Part of a small language model's weights: no biases in attention or MLP.
MLP neurons of a small language model. Each row is named by its layer, matrix (up: input weights) and neuron, and shows model dimensions 192-383. Each number is 128 + 24 x the weight over its row's rms, rounded and kept within 0 to 255. Numbers have three digits each.
Before each neuron's rows, "fires on" lists the tokens most often at its 100 highest values on Wikipedia text that the model never trained on. A number after a token or word is its count.

fires on: "I" 23, "." 18, "\n\n" 9, "y" 8, "li" 7, "ro" 4
L8.up1038:138125104065110106115135158121104107123103102140147129114108145116111056091100168152155086131120140121088150149154122099138118141157103118112141142134120104160093143138117142169130110120137163125124136161070128131095105152129120134146173148132079134138108103110129122103176117151130171113144118118085134147189109094142177131107145139145135133107148143120144126127159123113136172123151108118161138139131080136173157119124151146134113143133151123151117144131161078118138095164082094104134140155148150124151108174137080136134131110123099102135130119107174120136090169113131093146

fires on: "| " 43, "in " 10, "iz" 5, "and " 5, "'" 5, "/" 4
L13.up902:111137147138114133109174132159129138091120135147084098108109126123093132100136081117159125126114157082074080125113094152140104167136121103096138170131150080118149151137152123137119117171158156101116128140147133069122188120157152135150155162098088140126137150094118164128102115102145095123091121138136153148096145120143172158148170124111150110161129094121140138135139114111130123129141156142110103163107109157141074099105098117132123141134084103114124150122140089082141140150152149164120110118124122149129117168088186132118143123140123138155153129112135111096127123143134153112

fires on: "." 63, "e" 7, "ent" 5
L12.up374:113120150126128146108122112169135135127130135178128118115126163134190117144159140143148128127135133099091157121107117109108117122137123100119120177107112119149096116180108085116101105113149161119119157139105122101110097101118092170164137116104095100145154109136143110084166097088119108144114153142140141149165123126090128165105168113116123177137103157139142136097124114154143133124146124122065109152181098134109147130146086111090122136121104117125137128157120146085136125093104097131125083143106167115131149108137157117109127134099158062128102109111124157105143089159127167131

fires on: "sy" 16, "F" 12, "og" 11, "ef" 9, "eg" 7
L12.up500:180115131132134161106128138109119135118159121147124144120128133142146155117125166101127137119094145096132169109117131089127139133131113123079051184143109126099139114124117131129151086107146115094106169080140134146090111108128108131116109150132094113145161104139129132104111128136132104154135119132131138173118142140141092106115120138121123121164095108146115138133101096147136083099181127140131105110151115134158075119123124156122125144129134076130105142186136090131135150134131108125142126124154166129089170137081139105120127126127095139147116100112159154070114142135146099130

fires on: "| " 49, "; " 23, ", " 6, "– " 6, "—; " 5, "(" 4
L8.up686:126162099110103110107198118155133150135135123111184131150119095103174154120126101084096136089137131122120088127152133105103123104113140146132102153190172123149129120157130125164110145104134093116133189137145101094167192121155115126133084131106149160104108094111104109149144148138156100123124143137117149131169148146114106095160081113127125124154153139107103142114127054112133096091156158172134096120099145158124085116094097159102138169138096111125128118145133126104123125123116111103140139134154147097107124111112169140155178130118153108137154170130115142110112131122163170154

fires on: "en" 15, "not " 14, "le" 9, "t " 8, "ti" 7
L12.up1293:104153131111116130104167128112080087141072190141125154076129090119128126109110165120160091135129170105128132084166130164134134117134123104125141165115111138141089160119125143129121085106111183125142126117110157158124099146131122152154153101130130118101092122150054142143148169110144121145112132087105120158133098163125156100114108159119096178169112118131127123110151083158132159117164114156151156130145108150126160105100075150134114142180138109117125135104114108137090136154149142130151129087125105102145131137138160136104195134145138159127098104120140141098124121131111100113

fires on: "y" 31, "al" 21, "J" 10, "s" 7, "ac" 5
L12.up767:104097161113113195170148143103109124120136143146137124178094141121138114148139122102110139131148115129116120136104114103137154132097138153139085143103098142104101167101092192158098105090137103109160136104068121127086174098187073134121107121153169118132087144114096134143173156163131128168084111141138170154127136101139105097109136130145146099129109138110131151141128130125162159125153154141113117080140139118144144135114117115130116124114099081124175127097119151099129144122094179131143136120143125106092130125080125112166148147119123138086118129126121127127140135180144099140

fires on: "C" 20, "c" 19, "." 10, "-" 4
L14.up1342:113132169141110147124130088157116111149119114125119132126071106158143162080117126124110137182153154107110109137129098101160078144111145109086103098137113125151053128131117120101142130085122109114105111149115145115142110137133087123126155143107139141158095119155122078092161129123084139152159104109117144106174153153142100113088178160111144101110126166121120108104158159131164108107164160124138069156134129146153144126120106147133119146126143118103069157188130129131133128131154119105137167138132137111121189100144161141128105143122162107142120186123169124111141103120100109118

fires on: "\"" 75, "," 8, "." 7, ":" 5
L12.up508:100134157065125141114136141120137093110124172153084162102174125107124174145163132164123106118100139120100145072148115118163153102142132155122109141111108085167132106154117120114106089136129139104144120068125130133130101157117129138089134123120141135146165167118093084116149152119123127131087141129134139137124146128140129139099118119092119154108142161128124169111141114181174159104158104146127126103139074159125102140099161142149110192124131115135115159151132143094130092135122149100157116089162140105170105112102151119108174118131124148149096138093155149094135099184140133092

fires on: "E" 33, "\\" 6, "I" 5, "inter" 5, "pre" 4, "In" 4
L13.up168:088082166139077111126136126149091075121118144102112140114106122145154143122123170127135116155149149082137123140113113132128122119096121089110146139129127143096132124137106165144144097146144113084125133126153140088095163129140123142137128080150107138136119150095126138108115176124135092138092111114130152107137203135107086107116075140115154096143112155170139104123118113128132113139171120141182101132148113124106129139121102188152116110119122145162101160095176110145125112121137151090112139121164126117098128155134133142139131159168144154142126100069111155083117129157117172092

fires on: "==" 45, "/" 8, "and " 6, "er " 5
L8.up736:129147109138119135076140113105163131075178110119149129107155106123144133103155173101162147112103129086105137104107134103118101112131083069131153143145142121148125155175121144172108109119142120130154134133158148075156160100165152109101135119129093116131116164118119165080095121104118107086063148180147114110099130145101100139175110137119100088130099135156137135147095118119130102089164098122113083155144150118113101127106138158140136095125090078107130123102140164108138153127146130161109117103101139130130117114113124121103170132145134130119118137134124109058125123128178138119

fires on: "el" 30, "els" 9, "I " 8, "re" 8, "er" 6
L12.up560:175115141134128112159127168114090111113113157135146146093138103102150119095157124116124116114102153115117110179133129110143104112131167086154119147160148072126082139144093139115119125128156137106151119134104141103102175139184102112125133085137146122119126115118140115123153092123123138147117107069120130125130135149139127180108131135159105050137110115140146088129157138123131123128120078167118124101092103145086082154097123131117132123131133123117096118121145149112151071143140181144127155144133156144152131130145174142125133141107147129131104162127100133092166183149143119115

fires on: ": " 26, "\n\n" 14, "|" 13, "0 " 7, "\n" 6
L8.up902:114138162127152149100132126172131136139111147128142143164125100167167095101153175109168121111159124166106108145118147152155126151082156137096125145111136123131131145135105099157136107118172144123179162141072145121087150115114131085153133133153145127105090072122089112157127103182146106150138099148123116132133079095124134164114167128155180112110122155099106144107151105131162129109142090131132102137168112153123125151099110158125148125111075081089111151115121143124131125108178105109142146116105170147136160122105166140110171126161144160110145112059154162098106117127157118143

fires on: "\" " 24, "|" 19, ";" 12, "4 " 11, "for " 5
L8.up1279:125095164140072145106151117161157134169141165115103102140139147152152140117157120150146122096131164174107130118131078137141086112159185132115104138141179114145079097152112119132115132133140126154136136110117109112151173152119166118145108133142185111076132126101109080130120102084138106085103119080119102150149140088103130175177152127140110123116117138115125150147146082096095151113146104143144136098142140173109092132137092119145103143133108143115137105117100127082125116128130109102161082081117162164138140145132128132116148159125148186114138150094149132137106122145147133097

fires on: "eb" 30, "g" 13, "ob" 8, "ab" 7
L8.up753:139138123133153146138140102140122127128099120111132117149150151139152112114130113166133145150131129123104138158113075141144135165131063150141077141136177129147143150144102098162130138139200134102118143113132119109085147102123147112173154150111128148165154168130118099137101095152131105186120132099082120111202172083110138129117130101131079137123113089112143147171156101128121156113118125123142129116138102156164092128125077123131148145118139100162098163141121115131110116108135145173090112120084105119153147175101126126131118146097146123143112122123125094139080118140140147150

fires on: ")" 27, "\n" 21, "tion " 6, "|" 6, "History " 5
L12.up1133:110157146107168126113141138105096121124100163088097108158108165158106160123124162147164102143109116093089156131099166133163116098162115085113120154187177117153154161124128102130118090174170149126183144102152107166117090154183115128138095131117157171114086097110151126142144143166165154143111159184146114132130139072098134156109114090107140104123129126151108121148170106123127142087129120131163109134149108134142137166101069116169140124144130103147134143109112051133142175143114122116141137136147130098121132127116130130137118125135150127089095157112161150108120150106114133108

fires on: "a" 21, "er" 13, "or" 11, "el" 5, "le" 5, "in" 5
L12.up726:125071107155139163131132104121127130129104145139139144149137137109161098049193098133152084132105135129121169146122115112143137113120179142134150145176120130117102140134121135108122096084083146111128140113118121119133158144131100135160122123108144085128148106116133143133199090097108164154096124119129110094132150157101095154137132150152113126176129128137130117121127120160141113111155093199147115100072096130129133171125109121098145150162106090131113112133102130151128160159116128105172153159112147122107122172122125127148101130143113129117134140123124120102164144127112122129

fires on: "y" 12, "200" 11, "of " 8, "- " 7, "in " 7, "et" 5
L14.up675:143118082131075116085122115157122152149137168145121122137144089114111139131176115136099128102134166118099140089138081125144135102126143117161123157149123125136093111128165110106126125132116134134172135100120100097157133122119114096149115171111149068135149121120090114099155110132112136112155105133166172119148118106126085102150097122112124129106098129141156097160129135127119119121119160130109147147102151109145145129104098171126131140117106168103111105140108134081173165098113097143179138096094117122105096160115148126128141142138098118139148107152123065121100141124172130119

fires on: "\n\n" 30, "." 25, "\"" 8
L13.up1331:136113129097091105122119119165114114168096127136117119124115138151131138097146108117128123147096153113096132142151113122147148145180153115144135150143155137117082184169077088112125126108105152127106116121105185136106130178091110121153155152116100130142160067125127093118144113134141120127116119101125156142144106131119100150120141161073134166125155162112114145089142141175164120115134079123100106159149104149135164110158135137138111128128130065107122161139102107078121067131113114090116088112133133175119173103147134132122167120138147140141124113126184136142112134131110115085

fires on: "born " 28, "died " 6, "- " 6, "|---|---|---|---|" 5, "DF " 5
L8.up689:170117120100131103129132140131114151140089146121106090161100132127187114106129117110156088116125135109093161139147111128155139102151086080134122109128179145111132134111093088140112146131121155111107127161129137093157108085154125112127116174112127131137180117140125149130138128108132186154124153168114107098153094166123138157140113106138120172144131138142126144166178118161118130096118164103106092168105099151138143130156097153158117136133133098128137083108122126115144112128122123170127116123131097136152122102125153146133122103124184091114117154120144159133071120138123142072

fires on: "and " 41, ", " 21, "as " 9, "us " 9, "s " 4
L12.up312:180144144128160187129153154147109143090129178109125107171144138101148161118109096138122109131146121128125109121161139126193068094160153123102126143143122107113092173106142152129152132128136141116138160123122125132137165133133071125083146123118113163114118096116156096142136160116160152167074126108113131092161150145157129131131158106098139132129115149090104118161154125117146146067108190117120040147132109121119105128118101181139119140146102128078114119128080107118145172181110100102126103147142135088135136121103151145160131117101145154139144159118129105142095116121118130080

fires on: "first " 27, "-" 8, "c" 7, "day " 6, "C " 6, "% " 5
L8.up1265:136083146148114099112137120154109106117130153149109145124140091143153140130133155141126119140133127139128108132130130131141161089161121113108106143185139091159107175116147143135166127100141141069093125144121154119174121149162107133090126108214091130090095127139096117071123146149064096146121145134135154158149123116130115138096147136120153144131138156153124150102094138135137137124140133143142101121148104112146158116135129103120106105139096107113097139122132130138143127122120139066139129097135170102118133145140148105142129194128104101122103124107180132138133122113128140158

fires on: "r" 14, "al" 9, "-" 9, "of " 9, "c" 5, "as" 5
L12.up1175:135150141108080174112164158144111104112105139118083092139133126136107179172108144166125115137143110119096118077093116110141131073166136130130122150090129087147116129139177154139120090144153166097121123113114143128133113126141116133101112126146098173075091163093100093139145134153136106149132147182101145153114105124115104096121129127075138128151159157159146145079142155121140143108120101135146108148128140142158156142139125139189094100138106156108126172143136154132152123177102124103142121170162148121153116172134114098140100161120154119120118110143129155089125132131089094116

fires on: "|" 49, "\n" 17, "and " 12, "). " 6, ". " 5
L8.up1139:136105120155152117150132117150133096135088140104091136158085126095168144160158147159132119132141127101092136097118139140164128135145084128150106128163110119131147120092130119137105098107131097101165153114120102096126136137129121114159120175122091108122129139139101114099125112165108145168114131156113125143181134094084135138092120102110134144095120181169141167118147121157115133104110130164093099141146124137121144122128120159156073129155120131149175108133133136118115100162112130160131106108185128107077125131138147119138116120129096145127097122076142150107085181118152105095

fires on: "-" 20, "200" 16, "199" 11, "195" 7, "201" 7, "in " 6
L14.up1004:138165133125120100103115104135106159112099162132161119161126121137122113154139117152104119175096152166078096152146113065101156127110112130122090127123090141117114129118141149141110155137101164126115165153092136120140116123126116104132137132083138138132161168095089117121132129130138128121165134170136150163124122132152095120112118116181133131139098135154143155144141128108121123102127115106136167163121130110136115152080066129150124094134121127116125126124101093114172131084122105120157122103129136111123120130144135147142109089121137108138129135154127137155121132093144167105

fires on: "of " 31, "-" 22, "–" 10, "in " 10, ", " 9, "b" 8
L13.up989:176104147131159121077144115112094106121113134169148102157142120152106113129123120112124110136095106128134150129150101092167102143168070113117127139134146130139122107144137140134164138136097172111130123144078158154131116122112114114131120101144101112138140137091094116127154106141109162126146130127108176141159135113120091128136129131118074105105152130124131121117113116103149121092113115134123162115131141112158128123118132140159113140114127124146093146146144148117191119096164153108134119089134114162157093076121134143122180075108116104138135117156131148134115127159145134158

fires on: "a " 16, "us " 13, "p" 9, "ac" 9, "ia " 5, ". " 4
L13.up833:136136136129109206138143112125135130102158131126130112117122133119146160102105139129112116105125088122054100110115129106184122128106104131077141094108129121091151137109137107151117141148140156123129118149083108110135138091146079119159114106172082145125128150141094125139174119095102128171129178093129172109153136123130150154113138095098098149127112135140129110142137128127142178114106143159119118150172166168124145131145116138126121153132137161120149157132083100091175133156099092121126139108122100153171116175125131104144097182096145070146150162129115080125083150138195141094

fires on: "\n\n" 81, "and " 17
L8.up586:096104126103107145093183130122129101106117108141139093136146109180191127105148182115157109111146140094114099110104132133163119078150128135021122143129101145114117140132083102148127142111131100146141155124091145116150178144123106111178180149148120155149101070123087118113140145152179134114107153109110129100145106135135151138134133144104091101117164158119108146120106088117141138101132143114116087178121111118104119149147085141128130109160104120082097131089102099120139116109130133130117120119142131155137108117147122149079101095148151147103145121106145132102107147158135125128

fires on: "|" 37, ")" 19, ")." 17, "." 12, ":" 5
L14.up100:060098174107149171082132132141097117140126161153159112080130122110133176095138139114143128097130115110080129086190089156143113100141104101106098132123139133161097146114125119135148084152149158118150126104120126123128140132138114164111122087135138146128112125125129119139129122163106129132116156136138134102111157133087121137114129128114100116115146109156132127135106131150161141095158096136115139138135068132128132135130124110172144112151125117128116162127150115111138106122122149101123113099166145132142149126096176160143125186149114132128107154117159140085132104111146112080

fires on: "," 51, "." 47
L13.up1390:109128159151113145058149117136106086102089185136142114117104116126159140167124139129159130132093120126110179093145117122120140126148068162134122171102083120108143115162131134135150118149136171126108159117108145119134172156155148137140132084138147104114163109117113122128114095128086104123125140145105123187131116082114109153126136171130066108131143129181115160118104102145149163089143114116124128109182116147137102131130120124152099139151118110154121141129123108147152099128131189108144125130154183121167129079125114128151160133134087142163081109084148117119147125121125161121

fires on: "." 44, ". " 22, "F" 13
L8.up456:160093124164152164116150123145129157106083126144120112105068132149139120108166165139158121124106147121099187149123131122143121131171136129126065135126140115138165154124145141124123119118119154118159119133116087122135116089160094120125105124126093102124116121143125131106123143142083134137116108154118145154157151085171144136093149092136153088148105151144176137103153111150148124154177119173145113133121123121157097131083147124168095146137144094141115119154127140094133121154133131141188119085128126123113118124152120148125127144159112099108095083107162153123114131131126146141

fires on: "a " 20, "y" 18, "al" 10, "| " 10, "1" 8, "au" 7
L12.up1116:136126164122112185090161151111117148065134131160123111129092116131138153113132111120114098075128138087134146120099116140123143117124159128138116161108117111122103139160105131179140111112123120146140150086118123119117112131128118122122094142135145099096132091068099108131152170111109115133073104084165121093155148133106111119111092173113137085115143120107167128132102101104132125108166127162132119139112091163146109152130116124106123153119108102151149109106132151137127188153109174150151113169169177144128113143111151094131158148146151153109121098137116123092098144139154088117

fires on: "." 78, "| " 6, "\n\n" 4
L12.up780:125144176091118138097141123131119116133097130103134149109133116152162156106135140144157109069125108092103151128126079117154126123139126096090115151094117083180136145174125144105107116135155096094140132131102103123115109145151136118139134132102154104135119065118074088115139121162104134173140133103135108141124163112087125160133100122158096116152149139159142128137170091128126159114161144072127154094128082171125118155136108095161108106139130117159158141141147111168119105139089136136166138065155135108129136093132150149134118125155101128147085113100104129101100128173146154115

fires on: "P" 48, "C" 15, "G" 12, "H" 9, "O" 7
L13.up67:119108134091136194091138141132106121105070112152150164108099095149123087127156129142112115134084112070132141159149114087138136173135148113099097097130114110095137134168153152156114127144152124129126115144112126097120149125148136137132136173105153099117118163134108165134147139160097139127142118068142119148165135064126126145100131136124143105125122099164164125136173094141133074088148128140092100126133093165161095115116110111150124151110132146137125124135120154132158142111135148138135134112138106127110161150110136129154158146168122146108117133089163149110106141150150137151

fires on: "\n" 30, ". " 17, "the " 6, "|" 6, "following " 5, "| " 5
L8.up983:103167132111177137105161172127102114131105155162076103138099135121139151130126159142136111148121137111142163102166132166205133092161087078134105137147122106128107167100131112133128136114173126097122120124099141122131114108129160128131147157123114138120144138069112120167113145123139140117143164129135122099089107169070095121124115118135097134102117099148148143134180131141155133097136123110159125142115124116155110123130077169172156090143130098140089115137145095126131132129143096151112124131150104097170156114109162130148175178136137116135103100109116138108101110141094116119

fires on: "T" 52, "t" 16, "f" 5, "g" 4, "not " 4
L13.up1220:089110127130164132130175155167136118105107131096168120152162116117109136073170118140111118132153148080129127106185100139133173143136119113146090134157168109113062110125111121108109141122140153074099141122160127149135120114118116155134106125114108133119150113099148111142152096111099093107182163107116122127135130149135093149071100146090110155152104132119155120101127127162164150119163111101158104113074113147152134197148143133134152162145104096150107109116137153107135084115147128105158131126142131142141137129136138124144128127143156161115106100101114124086120100135136135118

fires on: "ob" 41, "ab" 19, "oc" 10, "av" 6
L13.up1493:119116165181136142125140148144105104125135127133095161119140157126125120118128121130135132113143128135138156123175058125160115184124144133122081125117155115148106112104129155197143135133135149102129151103108182121105093110115117119130124117089108139138183146080119140123135137123093118139139105118075145094116157115125158137129129116103093123132121154104122133143106087146191141118142126163142142070147149130165152102112096091126120159106131086155123147157113094112146174114108111142107089126100091132139165108109112142100094122090126170185148133137115094133107111109151113132

fires on: "s " 36, "viron" 6, "use " 6, "om " 4, "ows " 4
L14.up666:149108153073111145109123154158164118124124113136106120107177096139115142155105087179169139161152144079156131150142164122180148111176130119117119180118150134152172155112109144136124091124161156096114141184100114135106123110135104129145121081171119115111141103073118103123103093142113152169116118165108109147156088091099162120078097144122120111163145128134124116178132119121114139127112107124136069129129196122118135133142127144161103160144084129101109142113105091100142137177108086127119127119119121127127122139116166117153125136106071139106090193130149160110129135102110149119

fires on: ": " 37, "\n\n" 22, "I" 15, "–" 7
L8.up1412:125134143097106110121156117189112100100109133137110154126118110164147106099089154089117137109130133092134111128163148141169066119119122159116120128133105107159119166125113124149117099105145096128147151124088158120114129114150126120180100141139078166159084112125094120108101154193121126161103134141150152142201136100113122138119141157117145122113151124134172100077111125111139131095126103112147106158188116157185108139125101150092112129141112141121111160135147105132152097118137107122130146113152152131162121151178110136123096139126089117104131120165131150152088106164136123153

fires on: "S" 27, "M" 23, "as " 8, "a " 7, "s " 4
L13.up1506:079116117110145186130110091173145102123154146145119109164150128146122130126149141123116098144108152135109109133133148141179082101136126115103102117118128131123114124143096150146115093127092148121181168137128155122129091116161089117133085140131117120127145119154149162135135132107088133127116136152091152129168202106151159144118130071142139116130134184166143107122162143143151151098161172131126063136117126124129167169131117157134128171137133134136149098119109120126146131172114079106150129144129140121167169153091115171184139177115086122110158133116117106101098147121148135104

fires on: "." 58, "B" 10
L8.up1074:140087126165132104110151106151124162120139108163097119121090172169084124101162134148167138110109177133126160105147107124140127158177146156120059147123157103134175152135158157138124129144131143137177114148142086144140106109151083102120099134148077124133106077126080113102118149124129138118147151141157145135152151121167136120137128137135118126110118121153154167133143107120142155174131151181143139126129106156136085139110112106132119150120143151123143132154121100077124140123141122118167122087121166119111098127156108122105166123150133105074109098100155139110104140132169172124

fires on: "| " 46, "\n\n" 17, "\n" 8, "; " 6, "place " 5
L8.up43:089125137123125102067176106110095136166125151131149098161100134125153112100154119105161143080131145140094127149100093118139091092100152113141109144179146147134125123095173101153089142141156104124141143125093140092127124164121105101145145102135163108117179099094136103119152127124187073126120165056139163127144141133114152170151125143116091070134159159125117106097091101111140123083137162128141127154126132155124122086124101156108159101162098134169082125122119097083106125129157142143119110099117170135109122137166131108119131138125156142146162114087153114143054121128145176127

fires on: "as " 26, "\n\n" 18, "is " 13, "\"" 6, "called " 5
L13.up751:128101148122127167068134119144141143141084149176099141109142122198165130118128110112113144124092145073104143122183147116176119129128144146124110124108147143123112095158070087112154127123110149134157126115120148138142149117157085136138150145085097125132157118133143093116157103147150107143106145123088178115179169128106138116108115136099122119131110128174077152111152132158128188101129103154118109137119093175106116161157113170114127118112126112125107143154132149109115109132120084182125091145140146147115158094115131105101100144135140144096081141086134148104130156156105144098

fires on: "al" 18, "y" 18, ". " 15, "li" 9, "or" 7
L13.up1420:115086143129086119176173156129102139118120156134145154122130066127098129163138143112136131107127132091128190128127122093134144117158150121144112133074130090128112111155105139140125111100138118099138148126104133091101119117164160151112101089179138091151152107162136093123152123157099111112106143096136142168148139146079140158129100168136145117092097174135124162107108126093139156149116116120113121105109115138145134126112098120166131119145096073139134104146097143135111125119126126130151140087124124143085105146093118084153115122137076112147066164117114113088132141143157114133

fires on: "°" 20, ". " 12, "us " 11, "F" 9, "a " 8, "at" 5
L13.up219:107117101086146151095114141165100126128094136154093149173101143135187116131161130130147091143128119125099155129154150144143133142151112174087122105110083123119107138110126129133122151130150109130128155136095115121137129099123082104113136106119094149115162125134135110144140139132145102145148123124129200103152129134161139117113124040121169115104093131165123102176150116088155161110114100127107084168118140095139095136087126150149112118144096151130117144145107130110157157140131073122100139113099154113122139129111136122143109171115117137144142154136112142145120169148144146114

fires on: "R" 15, "." 14, "A" 9, "P" 9, "C" 7, "D" 7
L12.up1392:095097135121089112116135136137130106127123115154115102156126156144157144103137139118160097137092139118108149138159104107161135124174123093112118144156135115175085131109165160135111133165119181108123160153132106125105123107135125138141140148122091148130138149144172153101142175108122150125125091138124138148171145141150116144120166102105119118114124140155150136104120145132133104100168152127153069190125095126148113137098132128130101086210124123148160121132142097095143092149107125097167114147123134124129107133118104138092138162099131089077137140105152167070121100140099155095

fires on: "." 34, ". " 19, "a " 9, "at " 5, "an " 4, "\n\n" 4
L8.up134:157106133061131140120141144118117123151110101153124119108134154116114114124123126126155115127127125126078137150166116107183108129174100118107158150147108113153102113152106143140152113132164180119135123154141149131104088158103111161119167149105091126086170154127116141101119116137112168148151119102112116117144133139132169132086172106138130100101129124155150158164170108124133166115132131120116132132165121137149178133133139120109142099135141113145139121145126125109125141141089131084119137111091056110160124148129085136118126121124114100112144135096157103107104191103168103134

fires on: "place " 16, "in " 14, "with " 13, "t " 11, "over " 5, "up " 5
L8.up412:087115151107154110110150104121097109107087136139128138131105102162128120074139171126139128117106167135086118137121083106144126136104151149104086144138120088115070146148139114130140114099111142128114138167115129107123122174133099124117160136132127093130139119128073116100172169159104102121119160123122126101120167124112136127131129071159063063132139127158122111117153101097163110106154134130162165087112133172135165114128119143115141124125121122137118128094130102135149148109149101126161101128159121114108172133121125127119172115116091154123092109112118082126135139165154134173

fires on: "y" 29, "en" 14, "le" 12, "th" 5, "o" 4, "ur" 4
L12.up538:118138118135120140144126134129137102154109176195128134101109145106121194128095130127136144156122152091159111098138109099152155155126102135128130138093138120086177171172095133150115097148123121146125128124136135122125141167148123109147122111123156125117138113107086106130129152121143105124110153095171121145144087125094106064103112124076156186125115115153155172120127138139134207148145115171065172133108122161163101141089106113142101100125119150108108147108144137117140134100131167120146146104147145173124129141144151122103155124144089091151125087120119130093122179107159119148

fires on: "of " 28, "to " 17, "." 17, "\n\n" 10, "\n" 8, ". " 5
L8.up827:148163138093085134084137111111067104109088192168127127089109136118136115166087140124165150133141129120101125073136099121156113107131130118153138161108145045163125156073133129118145099139140126139138096086096150103104177129112111113102130137162128126140165093092110114098139136139091124157137126102078142134103147105107112123126115136131134149105146139139133138121109123152142143090137126143094150088145090132125158126135116159109127136121114092154159132170161146127147123127124125102164138114125177106142158124098139132135170196102133137131088125123117094099124086131149086130

fires on: "as " 29, "s" 19, "s " 16, "am" 14, "i" 5
L12.up573:146077108127161176132125137106129103076114155172117131106148095126128121124150187148102088136101134104118113126131144160169093133164123156103115119149064102156137154129062148143145112088182120117107150121114134136100116127175110129103136157106131154090154113151084151116145159130075150099110095147087142169170113103149143099084126107111137110148134117167106133166145125157132158088154150085139125115137121136136119132134133141150113125120124111170153135161104121130115137141132121155142169136135112144108130129086122148157112122098134140090109160139128125095112130142134115115

fires on: "P" 29, "C" 28, "B" 13, "c" 12, "H" 5
L12.up1400:141135151119111178133115134151092117137098104148109163121135125163098123098105152135137057141116151083106124165136112120141107163159132092136118129157176108103133154148141133117139145077152166118110134155089145119130126125120148118115110122112098097139151132107115100082153121138085148117132095085121096123139125054148125176115159107169103098151114140172132100129126089142141114054119151159133102138127097154145150098147111126179129142156157133110144106163119127116161142089154149117137157134139123102146165137144143162131133152154137135112121158097153134133108128123096117155

fires on: "\n\n" 65, "hold " 5
L8.up1155:087102094120136163124177118112087120112101111117123112121103114163152085077138158092164118110159129080145132133118118133152089131109129134078122108106081124127101146126113112161110152103166129121154129109080120121138135082129123059144167187146134148137084096149099133146194136123135143134121141169108136076142141143098170106130130112128140144078148138113116145114147103133125126118148109138123122165077076124113116150096079164137127132154102109107137141111106101112174112091146136135138132133109132110152123132122142141108154088125139138050115115121148102099104147131144151128

fires on: "\n" 39, "|" 26, ". " 8, "However" 7
L8.up1391:133106100140128137107142157180105117112088119143111131162068156128126114148164165130160076127125133134090099124102097137169114160104118149128119130158123119129085171130141150129095172094140116171164170092104123110142139144140126107130180162099076152125133101136135083069134129171071125138117112131132136118164161143125163153102111134119107121108132128134158129120127089144162155105114119167103115147168113132158136141105109164155103130122127098127125143151125139127118109136145097126161111062175138124112123150135140094154134152107091165131094115110123127135110163106140129117

fires on: "s" 28, "di" 14, "g" 7, "v" 7, "f" 6, "c" 6
L8.up835:128107153178188168143163078141117101102125144131170119136135136153164138115146139120114158105133150098143114116123144122144137100091124129131127141100122085116106132133059137128125138060121108069129116150140137109111159115156103112134126124115126163130164117094133108132169113134101095081122154104130105099141149104139115163094098178132127118095141162143094125086136133116181129122154128131124132135100159118136107139147107109127133148135127122149109107149117137130110107101150095149145147121216154132079095115123114126084135102148125111114109134130113175093149104158160137135

fires on: "; " 33, "| " 33, "ought " 5, "gave " 5, "ive " 4
L8.up745:103143163106132137100167120154121140072111127120137130146139113153172104094152139118115139070129089105113118174159125115135097092154128108125123129129172110123145167151128140163110114145124095138190111113150099097142183126122106109170122101090131135155093098122104120157158157117151111124110116156126152107149143153108139131146110141135134088117124077100113138107130124121160144094180141139153094095079107139095143115123116141135122138125086124140105120131138113107110149127124105187113131151140170106092098144127139113129158133149120116088166125154165104092085146151143128097

fires on: "con" 24, "inter" 16, "non" 8, "more " 7, "In" 7, "im" 6
L14.up222:127117111112146121115155133151137099083073152100121129133126052130135149134124132148106127138148120122139140150121131096108144103106112100108159139118118119114118103151103181127119150086082108126137150125146115092117174095149137118149122115119138096141098078106113128128142125145127101112125102179122170094147168119111118146117085106132101139173107089131112127161130129116146138122137100168151122144118129141124100182115139117154105117147105147144121148106150106148135155148140127144139164124182169127104109122121166102197133109150107096143087114102123107096089124162121156072

fires on: "C" 45, "P" 31, "c" 13, "B" 5
L13.up1452:127097187133181145098141160145075141127103089113133117127105106158147113107147122151113095142139084066122185136149115168115131154133126129068126105174105093117100091149138163129127121090125127121154160128086132120119100105129144109125102170135128114122111158163124109102158145104142152102128109109096144109155149094185116136128124124151077109145112164122140139107134102167154113113142081103164149081089143133143120145179116164156128110159166098088141106139142147119163137164141097136157154147143155092118119145112119151109127131136079164085152112089146131106114111109091164115

fires on: "." 95, "==" 5
L13.up40:082096116141133174115116137147106096135142150145161157122133106102126168159149158148179108108122122134090121106169115124161139145160084144139129112115101082132092127154131150144123101103130111104126128087132129135129123121155142136105084099160108137145126146131119108120129113108031154137116110117128173104109123118100095163135115129143108131084137141146107142111151128155139151098143134145099111097145080154113131123111129139188102171144143077170127181143167127120151106124108148117175105079110097133142132110116148112115157186153082124131080112143124140113133104115153133111